config.yaml
n_layer: 12
vocab_size: 4096
norm: "layernorm"
norm_place: "pre"
parallel_block: false
seq_len: 512
MLP neurons of a small language model. Each row is named by its layer, matrix (up: input weights; down: output weights) and neuron, and shows model dimensions 0-95. Each number is 128 + 24 x the weight over its row's rms, rounded and kept within 0 to 255. Numbers have three digits each.
After each neuron's rows, "fires on" lists the tokens most often at its 100 highest values on Wikipedia text that the model never trained on.

L7.up747:096128148148131104110076103123122129129149111148117145166129108124101133117116142096138159144049129085115129139148098119130156125170126105116148125150116107079120158091106130081138150168112132118100124131136131155074117171130110110131100097145129097109110121083155154118117104130149094139
L7.down747:107125145129139095132136148109108130138142089132122112120097097125120124137124138059117140146112135118144119136107145164099117136145159129135115146127168121185127132117165144105134181145145104113100104132152116132164130102106114126149143177134140142141143142136113131156100105152167141117
fires on: " his", " her", " 17", " (born", "'s", " |"

L3.up204:169138132143118126139138154170103154106103088165153088120161141103140104140157126142178120148123114133115174125135121119139096118109132121124148134108084114118188124131120101166136130139121144111131091142139097139128134136155141146141113137120106126166092072144115124114177144136149135142
L3.down204:096090081121122145119139091100155111165141209114116159131120099165142174132122094128099143153146109094114107168127129128092150115145106126112115094123120165149098137114147142096146107118120113149124178137124124166163103139071106095133142143126135138110134176124126114139072133148113154101
fires on: "ional", " former", " out", "-H", "li"

L6.up803:118112134143128111162139121096143096118201112123157144105133149148158142090148164073115142127071138091126094101118158103150128125139150115109087148086108102084109140125142121087095132107125154104114122144154126146120157127145113071145115123139147115131111137120157112132187125121192132125
L6.down803:166079133121086126103127110139153127151098167116126119138174102122123127096099114124096099131175130152133147143131134110096109119105141107104112109127168105143153118100087134096196130118123168124113116118103154108125094110151128127160130151171105127142069128157131094161094133128141099100
fires on: "S", "D", "N", "P", "M"

L3.up840:135119116126151120124083133134097127157131198073105190134140130133143127105156150100180121094121089095125090113118131106125114152148132155107118118121110178145089121103140144148144098148122135086111089166110119143113129127141143116139126094170157111139120125090109099142146153124118110120
L3.down840:179122165152137174148112148141115132113146147154105109149113146127121091090136135137141111131145126099130140112124097115100139139129165115150135173105145128128131142125134126143122142122165134154135103155110094087151150092132151155126151126096146142126125126090108159159160177161122115098
fires on: "r", "l", " Alex", "ann", "alk", "ł"

L7.up582:116129126126126123156135161160125118114143153159139178090107118098113133158101110126133129122131106117128142115138094088120147102146083128164150154158099105139110142122096119114173115127074116140129108094134122168067107144123128148101103148160079122121159143129131130099131113144134121157
L7.down582:130131114139133094145116160130123125127100081133102150132111117137121146144120163082156128132106153139120112174130123148098118127151127121178081169136129130131100166090133134116107084104122091135089122069158117126127134111129142133100065103138135108141135121183139148091127122147105126094
fires on: "ed", "ing", "es", "ied", "enced"

L5.up830:154120173166153127142112129129073126132145135148147124091088141124142122102132102133165134166098140121122117160163105117101101154154108090123097130148112130157115084079120070139158140134112136127109121144163107152093154132126127115152100116122153134120132102170111142163141144180118078126
L5.down830:128116108152147119131143122145170124138149117122164143107157162171129132122133102073096164099137157122088130153121160118096164085120125138128153099131088094148143151090120132123133137156164129124142145134176142132082109149109056130124120147117105129168085146138166108123117131121147172116
fires on: " and", "ing", " with", "ing,", " of", ","

L7.up845:085118126126147118109117127128056115116115093137169153111120109147138111092133125126167108131129123137137159097160159143105123131139149133116134094188144107096149116116123124128126127128131098101149152074164155145115188139137072118133107150170127138135153094117128123143153092136100115125
L7.down845:091125109151154122156125148137094110138138135145142129100078129105122135182079123113143125099144121131106095122126121125162133138169084150161132150099146137072063131131158148108103140098151134185105122123122127141101143125136124136102111142135125115183119104127116129147184121132122150120
fires on: "ap", "ab", "up", "ast", " of", "ost"

L6.up727:175115109152128131141126120154125126144114128182103160125137125173121119107139186111180144105101149120129120113101121100091124109137136101114172133141115126162135144110163144102157114142159100113138133110158138137107131113128104140102121129141145186168098126089136135144155117158143123128
L6.down727:103130153132117156126114146120158114160117122150110111146136140124171099112117154119109062100114111145142129128115141123114107120149185098132083182125140123149125128071116150103096127134149125109119128152106100130128149092095150112104120147152124100107144091106119135110152149125164119150
fires on: "|", ".", "ir", "\n", "–", "amil"

L5.up995:072122128161134124160142135113119133110164132096112164137075091125111089133139153131101126171109149155108130146109139140125115143139118144196094151135113122154131153089103080105104156139130113125130150108112178155124137113099106118114129124126129145176124161140114156113165114127172108118
L5.down995:127140111138103138160152148114106135141111140149081108110113134121114105106115089169157137174135150137163108148138119150140127151149086127083132102113136134182106119136102129121126096094092124188144148161110136102125123097156136130111146104105138124118103124113093132112107133149115130108
fires on: ",", "i,", "a,", "o,", "ion,", "s,"

L9.up856:119150137085153119128093152128122134121111096099138147127115143111145187157096147094155132071130119105176080115148106122104132166154111157136137136099104122177157112120145138112167124140143158149060164163113100173143130147128151148150105126130137121131107127165105091135133152131153140082
L9.down856:133144137120162074112100161103104126146108093149150136091141144114119113199158116146143140164113120154118123114104112114143098167121117137138113115154140107154177098158108119125109118114130096105123122142147117156101090105122110119150129170110152164120154144094122139122121146131088129124
fires on: " Re", " Be", " De", " Ne", "ene", " de"

L6.up516:086132168104182116130188149123122102146134110086086144101129113136142115132102105113108169143141117072109125166170151145086108113109126095145111114164130096153122108085124155169187108124130090147127123108118152142106139144115153139116140110152132107127137134161111160140106137122122153163
L6.down516:139160087127153088159151118174121136136122107178103126120117166150148122138128095158147103134131093133140086104110192109145129145136187153127125143152164091100121163117149132108129134092099110118130122126080113149093126127103141173118106138121141128147088162092105111144120121104114143125
fires on: "ing", " to", " in", "ut", "19"

L6.up122:072149111158145098179108143151117143130112096126121134090095144105116150148111104138093159171089144100111122180150121106119124132115164153160123121129153141075137141098127132116132146135109089104123137143146153182083131109095125113135151077105121151153088100146108135157132123130154125116
L6.down122:124112115145107119153099117057110137119101117137118150119116128141112094130102144152104129163111142153109124157104149135110139106127147109132111120147119139139106147123100126095092153125091130134146125118107129107103109146124160144116130142127164161090107131114101105193076090123112090129
fires on: ",", "=", "),", "i,", "y,", "a,"

L6.up633:169161136162124074155110148113111116134155089129136116155125117118139135126120148092157103148103158112169124142157157143150176184129144065136130076129154107081152130123144122111138143167117112094094149126142141139104152116117109090146107117134099110124101084099111163111159095147099112152
L6.down633:150135124109109106111121118142080177153130167124149149110085160139138148092151105119139151140139105131136101131118122094172165123132116111106101149160152125110136151142109121100087152104158137135108127128096111091152132136130153151147174184139124176104128182155121162128138099131147107095
fires on: " |"

L7.up45:148090155165155107099131120095115146113131170097115185088124120142133127114135137108081110125143135102132098173134101121114092133139092118141089141121181152111118105154094127093116096095156170116071118131129111103150177111076133149124076089126099112143076116088135178172163108184126112112
L7.down45:097149143113100064159142174117163144156139111144130143117128113124129105129119138088151128127136133130129098122152137133125098124141172136162111115143120115141099104120181156147120057157096105066155094161118143110146146146173125144113108143152144143146146124134097067124179103071125137156
fires on: " ex", "ac", "ü", "gh"

L7.up476:141127128120119122147125145142137124136137075102119120093106130128114139116113141148161154123106147136115106149139150158093162128135109105131096069109144126120077136100079116173129123096113090088106133139130134127137149099163072149133143110098101091131147141135098097127092123139150090150
L7.down476:126124116096139115130082113156086123111134138100144113089154120118113125158118128100160109139140161130120135155102107115136114123146168123101113128131126125112154115095110146130097140138159182100149110098155151137142118118113120162122132101114095127133105145159161156149140136164126158135
fires on: " R", " B", "ation", "ulation", "ction", "ctions"

L6.up1009:046132156149104079133086143130137097112144152067157122128095109150090131116140129074096146127144171112145118148161119178118179133185128079157105131154130136122117119090099143114120139118130126126117130104132135144124158145093095105123126121111141114152104142147130123094160095102135130120
L6.down1009:145132103144120155150191129111145107130110093156141119148130130123155132091111142132155127130121106112130155100128120105135116126130116122129109141184116115133172174154155133135146119112138107101124153128155114128141064109142167095100132162108154124143143147081171141122113118089147136114
fires on: " and", " Jr.", " &"

L5.up881:111142129117128131141146157129139114122171123085163122108100120111151146129142153122125128119076137114157109160183137108132166144139141129126085129103154142070103158130133126070114140108147121128102102096164120127113172118142082085124096141129139109084157128134106120092136148104129119151
L5.down881:163141121090137133117157097120134124070116106105121147123154106126142154130143104149116109156109109112140116148161143127156118100125125098129136131127108128130123180128125140110118087135135184128131114161125156095124165130102139119108140134048138143138138126165105110160087116116130119152
fires on: "D", "E", "P", "I", "T", "S"

L3.up30:098124163135134091152133124144122126106132112106164120093090095134131135125124135129115159140085161143125167141134134159104168099146121098138093117177133101077118157092130123105114176135146131118137110107137155168098139140099081114094127146128116154113109174171123143132084112083174068095
L3.down30:138119128134139144177153144144098139105150114178125128110164106130147119104180114124123097135115155123134131093096148106139165108163151175124108072143085110126119107124105141142121125135129103149171146123147168073105124122137121124118092112140141152084120150083143097076120149075106141129
fires on: "===", " |", "==", "|", ":"

L3.up440:141120167153161115116186148116146122166158128105105129122153126142102114140138135102120150133122101130138153167146153165111119125131123108158143109112101131135081147074107170128143127159111097109086121125144111158136120158115146096126140114129160097105131094122121114143097109143125134173
L3.down440:137115115122114157134143074165121133114125113117133156159151121111135145139132140152123130099132117111141125110112135082141124099127128129137121147126144122144115107128152130130113141095143184121170160117112135117136111138143132140122094150139133143125136118151162137137148137096164131111
fires on: " in", " travel", " at", "ing", "es"

L3.up278:038187160125101103152137117125165139105108151088150134146076146117130130098144139107155190129140129136064101141125141141113137144113098164112112150134118105156124142143113108121178147151092134094112119140118094136116142134110125130084140128159144097150139117129142130110155141148148119143
L3.down278:079148102132117127124131120135133154141113125091151123128093123134117123095112106155143154141150149067148126124112204145138115111145137117110107129097145115158113113120141121122177141143128127121140131136125097111120144092168128151165096163136151135117117117118102137110147094125102139100
fires on: " =", " and", " or", " |", " 194", "th"

L7.up823:124135111135156114122129109165141164177151163088145141128138080161139144100123122111175191103121088130125128152142162156103161126150105145111137164154164118145126123065128120106127114130139138120118138109142153137119122171126127104152130136175123142091132159112123120137140093137134177112
L7.down823:147153097159115140172151152097105147116126114145149155158119116137112125136118107148143122136121085127166116132186131126108097145121158094103146086074152090142109119116054123173119131090157149159086085128131149103129157132168141099150154154106122132120125106127102136129147149143116113127
fires on: " and", "s", "c", " to", " +", "il"

L3.up127:136105140135127110176128112110103136102113155088140126095085113104115101129118108107127133152117172127109171172131144145096135132120129104136147114134137094128125163100070095144120170150120102142112096138145118107104159126075092105097150145097155137094137161177135153151091177112137108092
L3.down127:125142143114116133140162123155162171134140126159162094125160118123138137100172090143102121129152162139158185114061152133141169126116135165134121121122081093131137082157137151150098115153130119156148110108129166094098102140148144113125121123132094120123119138099140127099121119112094129119
fires on: " |", " which", " \"", "===", " e", " of"

L5.up839:094149109156099074156120167115098141126153115094135151124128138090126107119161131146124120123096170124101104125139137140098153141145116099102114095128110105078137106115104149100075177131111138122127102120144143133064178123107120090148111171103110113139149119158119111108123147116172092128
L5.down839:074118139109099092148108098162128187092109129145123121114133126139144110160167119154110099109145076140134118108133120087127110136116099159160151116150113159142157127102136140124061136106106127099130136154067156124121056144140141150127156116090118121131119146149129144103123097100109130135
fires on: " |", "'s", " in", "\"", " votes"

L3.up93:139161122082146099141137128131135123104131150109214130118163103126086111134125152068155103149124129150134152139153114127139122117148118125180157141157155116132142177124144132152131124144108198100104131117141142078108141105154129125112146106141096135127181106130130120150149129083099095148
L3.down93:113051156169134146089125160103137145156125075165097116144099136134153139143106109184104134116136146112124115151119132161145136136097133089068073117115097134135110121126118110124144116118121100158163124130112112182199106139106118148148112148113126126140114145126099159120112147164137174119
fires on: "rib", " def", " reg", "ional", " pre", "ru"

L7.up515:127142130135109144098128119130093139139147120165172090125079100123163138170121099112119142125124128121053147106207090148165123132145105120114089155106077096117115130128111115056128136173077133157152139126135104123062139170136120101084139110145133128111162115111108152128120138093146125142
L7.down515:133102155144105077128127132065160129117121148121097175146102120109131125106150157141166155101092120107093097130131148156105110082109127132185111127132166076152115132130172151116113103121160152079079132113090108142067147141094105124131154113119173158145173136150128099097099127144123120148
fires on: " n", " that", "ed", "ing"

L5.up203:100148151171119106134131132144127118108122094136190121098087176171156156088128117122146170120097081099110103127162118085125166152140095119121065130096143089101121148090147116146095162110086128123106137112127118135108154122104098098134111122122103144103104129139113126121123117126117096100
L5.down203:152136135157114145166138115154153131114151100145161141113133078122152147141129170147124158132119136104077161086145134146110151099161115124148141149158079139104177142129139190115133138108156149110161128119087134131110115140105108113156098106101125129161122082126110111162085112115127101116
fires on: ",", "o,", "a,", "s,", "i,", " and"

L7.up361:099099129152131128129159130151153114109092129153135127126106146194149128080110092134143129126148148137099152161142141078093093110123122110177132109186131121133102141133115115109133121107144133131145119135178155102065174117085196128132148102116109123146097109171139135116129128113098137106
L7.down361:125157119123083127105106096103101155137125132150149110138151108108155091138106127052125097139143129099144136121159147132125172150094175108086187133119110171129133113151142190108109179145152118158130134105120157174134140115126129143113145153154112092121130118117102110119112089143146154150
fires on: "ro", "ul", "ang", " and", "ó", "O"

L3.up408:098065084146088115130134134084084132121115134127126129105133144133133119120105142121135153110124072141119144139142131136110169118150132123165090118101154126119177094108104153133119112112119133087096131132149105174107122140130129121131124107102110098108145122123128145149129141137104128170
L3.down408:128082113128113108117110113129098121164159129125120121144147134109130108138153126161134128117118124155144120132087127099173125155085154130104158105136133119080120128132113112107090137108146123147098160072116155102146126132110106107160105170143130113138150164129130104128117131168122138094
fires on: " r", "os"

L6.up151:121086129125140135154168127141097115084176131115159154140096133152063175138113093140120176142132108137079129122133175125076117155143141110173097141138144109143125143143141121131102107109140132113093122118103125134123163124128126099153101142161129126124137064096080130140120137147162130157
L6.down151:152160139126110123139133106158126098151129103142115113119169093170160117208119134164098126092137134145083132122094195146139094105143131124123114105130147126119119138150135162130095136129125145104163160111124100120133119126155136122093113148129092141110125118124155108141102077081118129130
fires on: " and", "ut", "it", "ult", "ach", " with"

L7.up217:162097147177142127117127144144141142131174122112098115102124107148137158128113167119113150119120123105148119148145178123091202110125102068124117098158148123159133124161067178111145164105158124106110133131105155111114139136136094138116125117140127138156101145093146107146139115142145127131
L7.down217:099095100160113119108155160099121109149154116157120129135121122109113158177129118169133159117128117095118104077131114149134117176105113176100110166112101160136131125144145146124173122092145108134149083131107161077108132129120138129107132142100128127121125134135133108155125085146138176111
fires on: "en", "at", "av", "ak", "em", "ast"

L6.up873:145128165154100118152126108151101124138112149091130133129129126140118137067092130117136152110135171191161162154114128150096162131120122045116110112166107113168112144136107156144106118159145108124121141108138175085122159099126112121123141119091153113133097116122109132153146128107142090071
L6.down873:132119160142138107128113091136179155124122122119103139136130150094121143128109104114144136167159085087108115108120119127176130134125160179130118169148100109104101137151162150117137154104149105135138109140134125119113141105120130152105083130114083148141145114123132142097118109082140142155
fires on: "é", "B", " &", "E", " and", " Jr."

L9.up700:062121149094124118130140127117053142160117142135146097148114149097100130135109134123139142136111100127104106147119153116114132114162135151172097143170138134149119161169112112130161103109107146095112114120137129118150145114124164123102167140139154135158101098119110121150132113135157125160
L9.down700:107105124200132177127103112153152141166144099164164130142138166137154103137147109144111191145186148119105117109115105131124123130117162133122094157127118090107163142136097133087134147148174106120138147121169122119095144145109135128164108107123106165144100134103121165144103108112154100093
fires on: " n", "n", "0", "6", " named", "7"

L6.up684:112153097147161127188130158108107128130107132140117104081120123117135144145122104116193105138132142121122113172146160117122128106143116109119136144127146104173125106125078098141117124193113170160134141092174178193114148115151146099153116131145090151081084130111152140155145099143124068129
L6.down684:142098118124122160134157148139128105131112137169089111103109110097125144106128163150119158139110151098113107118137128108089134100120124117147170120112119110075135104131087147089144151130126105132119129140149133099136173124116166158144118172099137085136115124126110183117144181145173082106
fires on: "ly", "s", "ure", "ially"

L9.up794:095159086143128114163103131090121139153125075068116112132094123141112126132107123182161147160127093132151168118115136159146133150136124126122133093170115107111115168095109095135115153119097071124104146124154122147124156110113112087163109100099109117106123125128129163146172173104156112129
L9.down794:145102157149114112090124133111096158108132133116115141101147107147154118118149146130107110111085126118140097125164131105152101087121107144123121133143155136163149104160159166136123075135153081111160120131105150119130110136165127177119125120122120120124164137114110122146117097164085146128
fires on: " r", " when", " are", " where", "—", " that"

L5.up778:166121152141159137111128109153118139128172146134171090120132161131132167121166130134131156116107131086102130087121165110129158149158173139188076142093130097100133108149152137141116133111124151118102135099138142115101139114126086119109098128115096105093113087139135121114102130146090115134
L5.down778:126112146101097122164091125091119124160129124123130160163144141117176094138135164097157147139157174149134118119121102117111064137122128139128153144117120152123141147126141142075157135125124098110143097102106126127125078134143119102181133169172136153178120140130110143132152128134126121120
fires on: ",", "s,", "o,", "a,", "e,"

L7.up867:121079116123170099152112087148102113113171163075122123133151102127161128118146127100146182063157116140149132149125134159112142137153109110121110109157145176156130079119121120123164126156129092107136141076125146111133120131097146162101171115144137122171111136110122124166141114094115112117
L7.down867:118108121140075095110118172111140145114101128159120093118108106124158135126095140176095082097126128124167142128152131130111125129071168155102142085132138103166161114117078147140062149174134140136137151112153146154119107125083110119098168162131133163153148125146124150103140098162127124115
fires on: "il", "l", "s", "w", "it", "r"

L7.up780:160136152143150111125124120106101099166132119155139121114138169136103168134107127149144103116105094083122130167122163143086164123156113093076156111129110151129079123150126073113123129168148143121097114151212141178092160123135155082172106115114088144128130148114112142140095094135085116092
L7.down780:145079142130151168165180085143166169115122120111138100097129123140152131124114119118140163181139158145112160134102128104104151149126110112153122158126129132160125127132111140131109091148139139161151113123114137100156136100108114104101066169114116122113095157155081143123070118103141091128
fires on: "ly", " first", "ely", " only", "ially", "ently"

L5.up590:142121179147132142149141128134118124110137131103190121118104213106117188106141117147126136109099102131093130120139099097114159167164176116166115108081131103127120097121128142114104144099133150128118129128133150118097156106114078096135059120114081137106107092119105145126113136100116102142
L5.down590:147082154116149131092123094167124151153138157181132119135147100127179103149125129131114117114137138094124117085139138130140120095090121113149139123181123157123134132105058159093116130176156096079109127140136105090136099124101133127113125121142111129153113146138160134157155186142175192154
fires on: ",", "a,", "o,", "on,", "i,"

L9.up867:101175133138123138135131142153144137116141150128129143123098124128151095125116125127105118119099114099107133173117085137154126139113118117109117112122151121078117155107156123105116102112135140138128097115170125150141178082138127081154123134105118103105101145102116123120113118103178108129
L9.down867:149106171115148131129128135091129155114092139149110131116105125180145137111125050138082136149125156127128134116137123153090123094107135138125084136137129121128137097131093115160132158108162132138121139123128157093135123134134113100121114135126097158089119130130124113162097097111157120115
fires on: "D", "E", "M", "S", "R"

L6.up273:130118143141135138119057124163099101131104116130135145113143111141104126102126129129190141129115145120126169141139160119117165123133144121116085113160133104140135116138162090135111149135130119055118136109134156135105152147102110074113153102154132124117118131152104118169105136146116084087
L6.down273:105125085092122152092138135125116135145118139179114124152145137129103158114115135125127112104111137157172114076125148149147138148120148087133160140087163129104115088156133127129151146115133117105113144082118115086170126126156111152138166128141093130152157127137079131112130124119120158145
fires on: " other", " these", " this", " some", " These"

L7.up988:077130127124182125168144142162122127116115155094142145126163126135101083081086122138178161125156110099179132148137148110103102123171114133117082073127137131171091114121136084112171100160118109143136113119171146136131146162114126124142119152155132118103136172161149118140143122126112150186
L7.down988:154168158145054134144109154115127174119106136178145124131134104160087117188140097109106119115099163116094120128177154146121128124142129106133154158133101146100159122085140131143106128133151135117151138098135159131122121127143115135139149106139125139156132115122112092103104134102106091087
fires on: "s", "es", "is", "it"

L3.up345:056145183173124082134112134136133139129118120080119150104096165129167130096150134099139156181119177134094155159141160083104102118136113149149103102115117101105091157092154117180153143148088122122131127152164158163135149153092103108117205139147142133150109164186172126161129093138123123100
L3.down345:099115142136119115110132098145092138149106088149156101124105133119158108077158109143163148160143126129136173126086174111162145111156142121137115120107093113114087107120107127126148135147124105116110130140137141096113098144148096144132123156098121140125139154109132103117102087143088135143
fires on: " |", "==", " =", "===", " ==="

L5.up707:104118148147153151152128109108146097136148143079107085082116123108092122138100137102120158136100146119115074140188137123114134123162158109161103150115156146113105144132129124124140150112096094117127136121148120127131136108133136124132161124104139118149113114161084133093148155121122138131
L5.down707:138131139126154161108145081149136142127147086181131114106123100115112138123118110120129093142131103062182138081142117155142169133083144110151165158091117126133114150139160083168128142139144118145110140092119106087110083148167138132091120142100120144102116129091146140084103115131107156138
fires on: " (", "\n", " (S", " |"

L6.up140:119122126140142125181120114109128111103105151111120092097112128157093138110107115133128147133131145117113136136162144100123135150169140108191108139112150101133133131131115130168134150160136119114129128133142138107107151119080087083110109101089142149105121111153094099129146146128105149126
L6.down140:137115098101110170145102098144108139122140096174114098123120099120116118185128163163112142146153127150145100141100137114174128133148124140126141151111128155142143137142100114145124122107162146113138139097081126135131089134138147114131114140124172142143133133148110129126112141101070131105
fires on: ";", " (", ",", " |"

L3.up225:117132153078118120117109138159106145154132109144165149145117149144113135100146155111163123147104114168104134120130105174117132129113106199132167112080101127120137189123150133101119108179159046109097150164143109110119119106134137133132113126154158101175142110117121126134118131118122156153
L3.down225:134108091156160145117153137134166135115113129109103121136120114151143169158121130143098134100137133096160109150141146071151130096135127065152107137167138111156095091155120115160104144052111168161181119114141127149150126106105142114124165146094104124101119151119108113131131122133125120119
fires on: "he", " P", "est", " Out", " Inf", " reg"

L3.up667:128123123104133127132181135099121124108146135111072141125138112133119085122136128067144114128154118113115128122165085125102180093165114087149128150110124111138121109153121133133133108163122135069110106110160137153127135166150145118123124071158172139131107105128129178120156113143118142178
L3.down667:119100160126111158128131105143130124139114139173144129153123119142145113164123131155119089095131114097137139097115157104180133117124144167088112090151115121133145087164128115137124136122172140157175148129144123109120155122104107110163131184125146142111129137124183140169119133127152141097
fires on: "as", "os", "ec", "ran"

L5.up461:149131155132140124142131178109114140147181131120150144140092139175120126064134112146144099099117124094121096115131117129130134161156134103102143141089128140126160126116146157099091145108101154116087132127130135091114137090138157122136147164086086076158188147178098136165149134155134120103
L5.down461:207156143172104183131140117132146108119099149167098110146130143148140152129106144137082108109105157089133147079110113130113110157101171154077147123120131136098117087134159163130154119144128134135129119087144155111160136154104084155134143097092168120131132142127117111123113155099121176119
fires on: " put", " Br", " r", " set", " and", "unning"

L7.up658:158108154152176124150101133138089129139138149159102145099117132168104134107120154109109128129108143141126119121113143110105151111157159150115148130107102112154135151096113088145105106132148080156115132103177130157118100106130110102096089101137113120115138130108141112109119130090114153132
L7.down658:094139157118116174124134118105119100131118140142090162136139089178107111142130104096101150090149116100151131140107096116185124089135154125125075136147133132135189122085132151124148173107102131088117143111113153107131092120121112102134133211148120160121152135124113138101117132080150082112
fires on: "um", "re", "°", ".", "im", "–"

L7.up681:087106122160117136123091139149127134099107118119135084123160094087112123149148107148131144140113119096091116119173115132148176146142097109125084103103114063139115152133088146110104139132139159110144082119156108123079171115148096143103170130108148097131148178117137133085123135132131124113
L7.down681:086118126157139087121133104113140117136116119163139131123083131143124151132121145157134127110102138143139135085149093146158122123129141111127159172151119140118136112133133157149127139118103069155100132136128184136153136161156168145140170138133107137136152122164099135111108153145124148152
fires on: " or", "it", " and", "is", "ack", "ri"

L3.up570:148115150135137145145136121132071126127116109179152089101128168068115095113145146135174112120098105148107148159155169111141104146102121123118062119098107146116141159116110126120105132166154149146133133139134110129131112151142170125134119146129135119160125135147094126115176176098131125133
L3.down570:139116100113135111079115143143144135116120155074095157174129101156158172149117105121064119131144153106128119119113053117137147072132121147137168162172143124137115108134161150141129123123117111128124137144141127146122115107085092110128132125147129133099149127124142108116084114130122110097
fires on: " =", "ional", "eral"

L3.up401:124167125108119106126086133142100111145133107132180137131127149117107098158143135086131119166122122156107138093123173136122109116133146158130120109130154144113132139137143141113112124175116200143103135146120112075152102120151137109175120170160139125156170085119136123113164177106127108154
L3.down401:156066119136140126118141148096137120124118104126069122129136139123156165101126119191106114107131148107159087195152098110133107108129089079133109151147112119135123119127129145138121147095105065125166119134158120166144124101078122122100147125093120138101123149161105129123118093129116123102
fires on: " reg", "ional", " than", " Reg", " Inf", " Mu"

L9.up920:142144118103165109106148131107096141176155167128108125102086104153164109136152144056143135143100122109147071155166143155150137089165154101136151122157149126121081089135126179173178118158123134104131106093124117118156142110098171060134134115122134141126107145126121116137145099139122129071
L9.down920:102159182142139103104141105108152178144160144138122115144144094134178137157125113150118131171148138074111135132123087097161105159140130085153125114117126121068153159118147117111114137132150133106153110121127157132091162153085147140144150144145152138126117103076131150141171123127154124125
fires on: "6", "7", "8", "9", " ass", " ex"

L6.up708:095157173142126150138133122147142129130125123116103123139150128116091130131122166100114097124122121190150136106145115125138123128151202148155142122105116114127189128100140152154178109169076114144109137126117159160130130135128099142126123137159134134179107159131110122096153132157153153096
L6.down708:167125095128140121122121143099145157124105099116094122134116128101112151120123157128166142134129115096121117129086139110103175109115135145152118139152161133164078117135102147119130102133165133096144139123150109093099104066122123112067097117125107176155168139112138131111099130058132097135
fires on: "\n", " com", " (born", " star"

L5.up432:166156130125134102140143143139145121152124181085138111128088119119121169116132134095132144139133133170136096105124115112121126133161159107138145144112126179105094176143169143134172122121090125103141108135116123145113123105147125130135137119147132099125135080117104143113187106134107136130
L5.down432:105104124056145137118130118134102098158133112177113128070133120134122128161123108149122141143155147094159148156148117129104153114158144121128122120143146094124078150104100104145105117092123122107180136111109093132115135127095128127103138123164182130118160095114133106121120128165147124117
fires on: "ar", "l", "r", "i", " St"

L9.up933:126116144155105128162119117095118145144111112132127142151171145103145139097116146115075151129122150112113087143077125112116133161102120129118121135117125148110181125133122090139129161135171135129113140116125113176117111128121131132119109111118085141070172140125109121149118134103138131058
L9.down933:170122141119106107129137103140094118114147089102148127166106157121110144159143075156112170088115156107112140149078113116116116140116117150150130114106108108141172141138093092144097152125126142122131137098100082162122154147143124081161148138102076162125149138101136154139092151158125118134
fires on: " ", "ite", "ase", "ene", " de", "te"

L7.up454:106160090130152141153141152146163118117125135121147101110088122093109146155135106140143102090080135134156134214169145168142085122129167147162143118124114112108125128115096168119117058127098136126098114119147129155139185138113150098101103147117136121087133173138104093106142109117153166104
L7.down454:120116105137118139064087168121122150137153119120110100140142138149134150112123087114131112133124164114111133104118111173143153091142123103102144163139136135144109108070098111135130119135161127084148137122114092147157093100126137141095155139172162121153153154144084141118167163109115103134
fires on: "\n", ")", "s)"

L3.up299:102117079170130091145101146140087125141148123143101166121133098131122125054135183085129133136139116119126114112127161110140147108168159124122134111108161152118124126131103156136127065135146110097096119162132130155120126093119119147158111131110141109111145093139113126108162109135098135136
L3.down299:157129110113104113112112142193131104158122153151089135140143117119152131115150148135148101107148125152171169117094129094125119177134153081145111115064168103151129111129131136165131146118141136116124121129138125097140137130128114134151135148108134138149127121133149130148153139168104124107
fires on: "os", "us"